Weights of a small transformer language model.
Architecture: LayerNorm before each block, no biases in attention or MLP, capped logits.
MLP neurons of a small language model. Each row is named by its layer, matrix (up: input weights; down: output weights) and neuron, and shows model dimensions 128-255. Each number is 128 + 32 x the weight over its row's rms, rounded and kept within 0 to 255. Numbers have three digits each.
A block is one neuron, or neurons of one layer that tend to fire together. Before each block is what it responds to, as a language model described it from the Wikipedia text at the highest values.

Paragraph break tokens. Double line breaks ending a paragraph, mostly after a sentence-final period or a section heading, before "The", "In" or "==".
L3.up237:076056133125127133159133179131171110142071125129066156154102141130148106106126146095148102101096114103137120094162108114065167071136159110126177176142136137110158103124135154167126131163133167159081122106176110151140148066063151105108132118152094130203166124109144115141162173113140118168078100144111114077083077191108160112137122136149089136186153183098132095172071110115123113125184
L3.down237:166165085159148119155112096098075139111067105170127150122148154115135121117104126130119134169160152158172107145099159069171095174143089137086152146129125168140169147082149125130134085142128147129121153203135117106099116115135099132078082142131126110077123141105115092103135116159161150055181136116097151130101176112094111093056068134126098145117183152182142109174129154114184150142112
L3.up491:182166086120174135154149179088158197094102132136136125127137125106137123126095116173126129148152119111161130192128137118116130100184109158087141143097112128089151167141153161116174143095156125105069096123147141130079119150080122063150153087186139134160129130125071162053130151126134164099071117159139147106132110110105131148133126125125044104137099100101113185155169102075142101173146
L3.down491:121066165093099137110079159136092190132130091110121113103158121135155131163130131062183077101150121199082139121154123163156134117170117135087139169150159145088171108164136108169117124143130107152118113178064180111127171158185099145049146150126103151144157155131117128168113118118145077092089117069138130103146130120120149094094129100120159151079090166201118178143156067068160121074135
L3.up846:146188154138135138118074175080110168125153123099101129110087179119125158108135121142145153154090143185157141132148051143109114091151132176059125109096094077102095155097101129112133120089135144141108171139100157098134123125134130115134158119178165118139166152149154130144145143107158099115089095159078076059141157134155172139155164120185124098085116099124095191103147093057106096147103
L3.down846:115130152080146178133076078121157140179122074171143146109165091150167157117116126092189117131082097166117187163148104135130154141152160113082118106055152112090153102149130116151071043139173104163174123116096116135114145173118119129130187117184130145185154123146113095087061153119100103099088140113109115141115148086102153100172155156063099149110112097144158137192175103127127123174121
L3.up867:121138127161111166118119155070181140154046027113102164114086129125151103132151113169128151160096118109144139099133089127132132119199113145069161157091080059140125145139117183093150061117105104152070120076121118126166159164162130130129118158164120143115163076145115169169138170153207161111124158079112127146112202147135106136140125076152030128166124118105087155136144134113096099130090
L3.down867:081148169082124137097050077121125175168120117108140132098146104133137108100192109145182078153122107180120181170145122052119075125213122125123143110136110135103141073105138132055093130124154123097111117199124176103108172086130106121072145076144103115191152114149142121142091129144153183096103138108109155128117144116099114113139142119103063139099137138205129170132114098122087089102111

Mid-word subword fragments. Short word-internal pieces that continue a word split across several tokens, often in names and places, e.g. dec-ad-es, Westwo-od, Barb-ad-os, Gasl-ight.
L4.up0:130120201153143097126115189124099147109074191106149165156167184140111068121165128112179143116049095149167124115132141151084129056115213097134197173122116184136123170069095135089092125136113096073156158134080120108120131155080093138105084128118084139125152143194136140076157179177095147133099128136147153104158087123117138063118124107101159118131096092099096128142105145067119108174131
L4.down0:139193066132143110106118101172152057079174056123136118162117054153096165086167180042107141130107125078073103090117152121126193164152143173110109130117106170186116090134159065111099173117105166156106108161112132134120147110153111076176173136143162107166121122146092106123131142124157091153173128075161087161123183131123103165144136175110127121149127152082148098112135114173127086126117
L4.up195:120091106121140117079143184172115122179136128125076132108112148096159159089159148082165128134143090119158097094072138155111114146080105089103121104067149125175081152084086145119131134239149153175097140076167106040171181142090160128109136130133155140112123098116130110158148161151099097091127124175161102044085081106147131122120153132169140137112149152134181113145088154151150045110164
L4.down195:128117124141150146117084089100150184095135148148161116090151203105149131154124090170086145158148144072100112103103152089134103077090153136175084067100101119104148103124116133155119070120101090149137146179112086140127076135145124134074150125084162170123160154050166149129120074148206146161036094153134140174176152185129140125124093129106172122137133124117123127114167112130166149071108
L4.up877:123104115162135114139132129125134115110107155152172170156073120119130168131150129124124094130132142084097111085164133161120105100078155189091169121056121110182175106073158113080126147119107128122117111111073077109123110111141140106128106141140055125080112128158081152112143109084094117128127130123160111105144092129160120140111174107164131099191054085203149141083118145113071081131075
L4.down877:119148173077144117186140143136143112083124095089115122186121122108110122101133118134165178188114131104181023115081096168149142183133082134165124145160099114118078170127136147144148106188144081116121101059132097162132118106116117178093187120123087164175132137118142149182096086138125094075131057137155166137146117138108089109118141117122178146090141187150105104182130137120145152121119
L4.up890:160114114135167165152105126115163127132136143199130123113104094124134117184052130121111193116123110123148160116134103115091123128155190130108113163171050066095159199159100133105114166113124091107098122100062110092148152129120162141133147189160040147097113132168129079198149114118121116070089123156132112158223114106104154092149146138099157101218138125128125120106153166150098087151198
L4.down890:085149147134120110158094141155203175082117092121118118103101172110102120128085096117133122104198125132064155164135126134167119162169075070179145110111144144129089055123122195138149141113128139131144121120196176109136143175043141120193142132110124083131132147127130175136114128121148108170119163109143146094112104165100108129068093131134126179113123091148171156142104136139128140193129

Mid-word continuation pieces. Word pieces that finish a word begun by a short split-off fragment, strongest for "id" in "did" (did not), also does, off-icer, ten-ure, d-ig-ital.
L3.up411:167168122127103105088141167136146209089101136160149065127126139162160149118129139154055098167126184166122168129050091135132136101080121145101137113128088129137123132158095147118163167165133095088157074086145132124171216116092101096187133092111158186096173144177178131109144128105143109120069097127157063131189124133132135174111136173113106154131084079108143119102134121170077074127119
L3.down411:086130086127169132182107072150113085125145162143125143103073096132158172102144119094120143114096099119122152080201118155092107132128124094176125154040082146098094130076164077173106078133148131128168149182108165113086161108111115065158143152173110128174102122075135158168111090140115124128118104143171182146167145134131137152181161084178095169121143154172168123146117110076105148106156
L3.up532:136116178162107133163141079083128114174134104129163133161122159127098177135117165074128113081117174126131160135156070155130150131086090176153135137147110132074160119143193167108131132169147112127133120138129135109182161155100137093137133102065123153122158147168043133107138160146127100120165145122136051166171162171134165128103127145144130116164110104134122092103146109155150058139103
L3.down532:108168115070096139161107067120119140047124070128138095080120096148208180116158163137116123124145205148110124163189111116197161164164167120079084094115106164113153134126131069119159150150155112073160149101155165113120122161133145121074127128139140073146108112122110146177130117123139133156154115130162142082113072086151162140145110166190074151154150102141153117103056144134135116130167
L3.up591:127107217139129090133110135158118173064170150108119165128144162092151106070173151102132126161103139091071149143112186134124137138151116130105121099135114117076096118119137040122101137123118147143125122044156195143109131167100084099077152160146155125069152161118110113133150083144180151088108128113067072227121144179122146130092065135118096137114109113099103120138146107118139092145148
L3.down591:127148106076164119138071061156151095133136168097104157130116168168084154115134102147129134086106141180156094145155191200094150132116126095088162161089139143084148135110169093122105103180131128185116128139121119142158065175123134114118097101110150148215097034151092134119165094101170083112165110145097086067063173148083153120174153087115120135103119143128082112183139132125147145127077
L3.up927:075143145138094131124136176130173175053114123095169122129125164095159163125153186166055112098129123148102133099155113122144083048154094144059142113117136141083187101059128121137165167101121130135173097172185098110147149113137129097130081089127113145094149127155138088138160129135136112127164173173133086153164048121133185116093130105127133100102092111145119103132136153099065116132076
L3.down927:153123128157105139116149118116125054174145106171138166125129133132174214110179130117114103134147145087132082125136097097049129114072123094173107139048108132052065162157117134123132129140168129149175150156112139167122175139078143098148179177113153145127083117130119113179131103140058138167147110138144113214140143125074126057134135134146120137147128146123118087108109126134116098101160

Word-final subword completions. Final word-piece tokens completing a word split into fragments, especially "ied" in "died" and "ed" in "Recorded", "continued", "lasted". Also fires on "ite" in "Site"/"Website" headers and on name endings such as Modigliani.
L5.up765:139124143118150101101094096131130085164159085108153144200079152189118124129170088148101158142087117115132134084148154111101139095127145075074136114081132143175096136126045143108048092067129100156132199109118134112086157054089193125104114186134148159133130138145108119158133110162152095108100126151128120130158076077090180166158113141165090154160099203126185164139186126109160132130103
L5.down765:201103098127119160099107133110096093100116171101124112111153130090147143061117139149103063110183097064073181180119058108142147149110108140139086156161153122131115144145127100145092152129211102105117141155149167127138107141133070161149106136135106117155178050044095185095175144105091161138137090090112192044139119126153167127135116134113093156145171108064132101142124152096161115140081

Early word-piece after initial letter. Second word piece right after a single-letter opening piece, mostly after P/p, as in P-an-ama, p-ed-agogue and p-en-icillin, plus -ed in moved.
L4.up118:132127137121164137113206167160162108111109093095181136177119127117089119139143171088053131096130112064108151213142102102073080116119108151182131193156091140166177121108099169116168113172145143144184098132115107105127138103161110152188161096067109112154126113094108113122137182142184146123116118145174119077094125114147145139119146114180147078098123122125097146094090071106178100066093
L4.down118:123132123058104188151143170158134163111130153140118200101167148156106105160166099161181157099127168120071182180081141099085176128143162112169165109117164137085137168166056162079153110115170065107109112136133145122100089154162107128132063174104079108138129140168122117142167102080139143083122121101093084107159128193131126139112198124162126150139173106134145192146159089105134138127136
L4.up460:138145155125151089130182139156114166118140150085143112154081124104196116143173158123132150152131110091116142164147116157100118151186109141119111163136108122129156096147085122196049145098097103093136177158102109141087099117083127134154156096138095110142072105167091113150172129040137157148119168119169112121124137098150167093141126113133150142120138130193196049159138116116152115161106
L4.down460:137122109163108159121106117114166101098105130109177145038113125115113135160157137121085067107140099132072179123169166098122103108141132202126111158126149091096098185105208162165158140106128152159123137039065143112079147096133124154143121164103125116172152110137147166149097093146177119150100186136099173069132107142071125092173103097077090133140164117070224171112123148139112173124154
L4.up631:162147162166126127151150189167170212135057085141170083103146109142112143147165165084094142150123147134090195089158130131176105091127141155172117140098085079169156116094112071154137117050104150158128175140057101123129110124156178118137105180105125058151131100069096122156147106139126151115051098110117121091120140077126167100218147165076157143120098119149108132159181107106122139154123
L4.down631:077134151084166118162099131147182120116115083168142128109091181111175128141058159148169131105165184183065110088151127138105114109204158090096094058100157120155143100135114118155138098165150171140164102148148158065196113124130146145111152186147143161067142158208091076156104121090145135126087102111154147167139164145122151206101137136175157143093056165119063150058163162118143128177139
L4.up861:175117097137100105094137128134104173069082103103102119161143136149156135147129112147125154137143101149119105143157134131097094155152068128130191138200164124123179177147137141062128131094141100062164179124138095148158124119097106167123073119132123099120152098120127141161211086076121166122135139158159150145126100104174203188078180114125128072070118062089168120130147096182162090186105
L4.down861:107119202128089113173123082093183131199075148117107165112172144162116127114101134121151160112132098020150136185158090146139127118126118177100162179137131140108133103116149074154055070112111090133134131107100126068161121145109186126154153131146074135098114108154103149157102158126102137112100140117075152087172129082141106128138174198076171145082136142164214120170163168122127178059122

Word-piece after initial p. Second piece of a word split into fragments, mostly after an opening p or P: po-et(ry), Pop-e, p-at-riarch, p-od-cast, plus Que-en and An-g-eles.
L5.up428:117140087106133180124114185136137132137076125117121110120142142140166092091162178188155168135122093095154160138194132107089077063112144129116126071117125094154137133143171107179162131117077155079122139161110142156123101104111132155214078102108167116086192081154111126162136138154107136121129119139149129090097098134204142141103181137058127060068099085131147162125098073122111105166135
L5.down428:087101149126070129187122134082127144155177115166154070156171106112106115127112162108086096110100128119146127135129174142134136140080091145124116107143081147120129141075073190116126131094199087136117105186167114099118068176157142128140149087152141137140101149060142116106094064109107101128151162191146168095139196218167127112114103122097140139122146168151135193118163121151142189121091

Paragraph break after sentences. Fires on the double line break ending a paragraph, mostly after a sentence-final period, before a new paragraph or == heading ==, sometimes on periods or word pieces in tables.
L4.up131:159163179172100122169148116110173159134102116116060173156099121071164178155144139130124106161093137086153151181104064115131146093118114081126117073103092098192172214152124147124188107104166105136122147153153112133138213095162051067107112120157131136074157101119115189111135118115130104110185117112101113065111192116170103110160102129083096105096085201161084170132164089145112085099083
L4.down131:117103144110183140151105111085137109166150124120127125106143103150093102095121086176107150125119094192116133146143126135149144150152148138104106144162145178089127119124127135183122178113125164130128102188133136113140134147140189131089075157148115136159141141140145113112085139170164041147097108133079088142174117059074103128165151096145099082153146088146166080110124124110181086152152
L4.up174:142103162129138129176150082128151131099152071085086173084150145146116122123132142128197119097109090137101169177113100072184106140200155169097154119112159126110097108095099176155164138121128190139122124091151175083068120150126171096086112134152142152203180071154141084104101119116162157121176107142134126096162054167096118162145130138085124165136136139141092160180142133080146066084106
L4.down174:099133127145101063125151173161141114084175080134123144173100159120140087180116115118134164181187093151098122135138118117158126166135161138166123114116122145191193117166177180162138061147146139136148141211108125092141085152123080146146156154090123084087219158139140087105084132084101122162141095130101115085123108105096084076134138172142053102162171160156142156104095082108162062171088
L4.up628:122154201143060148192094146056130161161107087086122137123163116107097137136134100105182061114116173073132173024137120141130072091210121161112116091118054149165122182054090091073152137133141133157109098141144139117144175109167099147091153177124122094117140099086165150152081161139122111117162120080137118132149124072115164094127116163130120112145090106127101146145098091116104085142108
L4.down628:087167155136078150155067111065109153181130067114100120149132120144122125107142081128175077111156148120139139104115160172096098092203134158155124110118125135137123109091091119082142151139127138141081090096120150085136166123180091165093216139141088100132146113154187107113066129187137131089143142100125151134129153069165137092131129151132090145148115093155100191138097114119092158111148
L4.up842:142191198121053147167112167055143165153116098083128167111140138100103122143138096105176064113114161070156161003138126137148083072211122155121097108115058122164113180038084054063146123125118140143114119151136138121135170111178077141056135151153122106142152095091128135149044158160149094097166125102145127112151128082118129076137132174108123108131102101133128153163098112072102102123112
L4.down842:102196139116092162158100103067135150191130048121119138122146105139160146086128075117172057106147154144149121112151173151134079123217121164156132116101113112099146108122072138074163123144116147152101118141093149091164193138157096149081170125163116110128175085129148095112050119125112121070144149092136156104116140097161165115139157148141082097132116122118124143150099077146082129099149

Fragment after initial P. The word piece right after a lone word-initial letter token, mostly P or p, in mid-word, as in p-inn-acle, p-enc-il, P-ab-lo, and sometimes after C, T or A.
L3.up181:176191106176116208126173106123094079097119131076117162092131105169142119097127162162095116136139080090094101138179137117107097173097157111111118130152124112071122133140087042148192133086079216117148151138128136145138145099124099134138138168067080091122093101137094089173116134201113121163089114100087107192150105115124137127102088167139152175118150079118097104128190112092142155137125
L3.down181:099152179135177135096098187107139158176113143117132094150133102180116118160086063106126140059091142194125145126073134111085158111134129121140186129165123111131141105138180180164175114124130112096177035116168172144086115162112152153153172142112152115132148089134117105139110173115164165065122093127117086141122105106101125129065145128110189105098125127128118145118101114122135133119115
L3.up192:122162103092131150117102139168100167126102121088070120145111141147165167089085118123092090125124131149089186140059104136162077165126123154182140164171132151071141137118140114052219167131097150145105176119113129140187122156060083150111107128085136148158136061161083087120130123135151131136052173136133111150105102174181120111168093081072167067098158133137186160151145141133125154100054
L3.down192:158099169104152131108158178142162111144134137119117120194133145124115089129151111115122117121096107126087104137078142179093171170171162137123166124147090155165149112199097102180117126164100178100140149116141117086100092122123136137098124099143116147132074125151092133136097097024082135136165140095117112107127116156126096152132113119176124152094082119171152155159106085114095174165109
L3.up435:133122114195177153075160137167106165104085120088124133118161061183156111128169155139153136147153109127122129130160123152135119093134135154162104098129138125105196127097144115099094157087099180077181131108037118191142129102133177154226120102129096096144098095106076084118113073133065137161066139130156142114083114076154114124140155125092124147122131175112159115106101151157115101144102
L3.down435:144076173115148124196127100160181075125113042127187154114131140127110085094114140097179070180156157150106078079102101156135114148181094102127138137119133114129091166132130210054190066123148084133165151115095145091093093153116178165161158158111118118135202089082173117146079117136133129102119100139177134155103137190120123104171142121148195119056102195160114123119133154138110172168141
L3.up775:116162090178148113140116093167115140126132168089083087115079106172144109097088148125105122111125152092083147133113078065130089113108111153166141139172134121123112128097128093154165106157172167164172110154097108151143110140110145102196142102114155113104149098169139160195113133169158096179161147121099154106156149119093154113072056130148066147084089130154146087107136083147124093125143
L3.down775:147120132098150165125117154127133136137176087112117121183180079084112101130108110178143124141111043152183125151063080120099162172092075193112123110178177143120187078110167099040160151103021140074140163134102148105149134076122093105148130128136122115131135128137079108086083176161149157117166136135172096156135116149115066159134170147116149128147118112156127116084162178106167094163101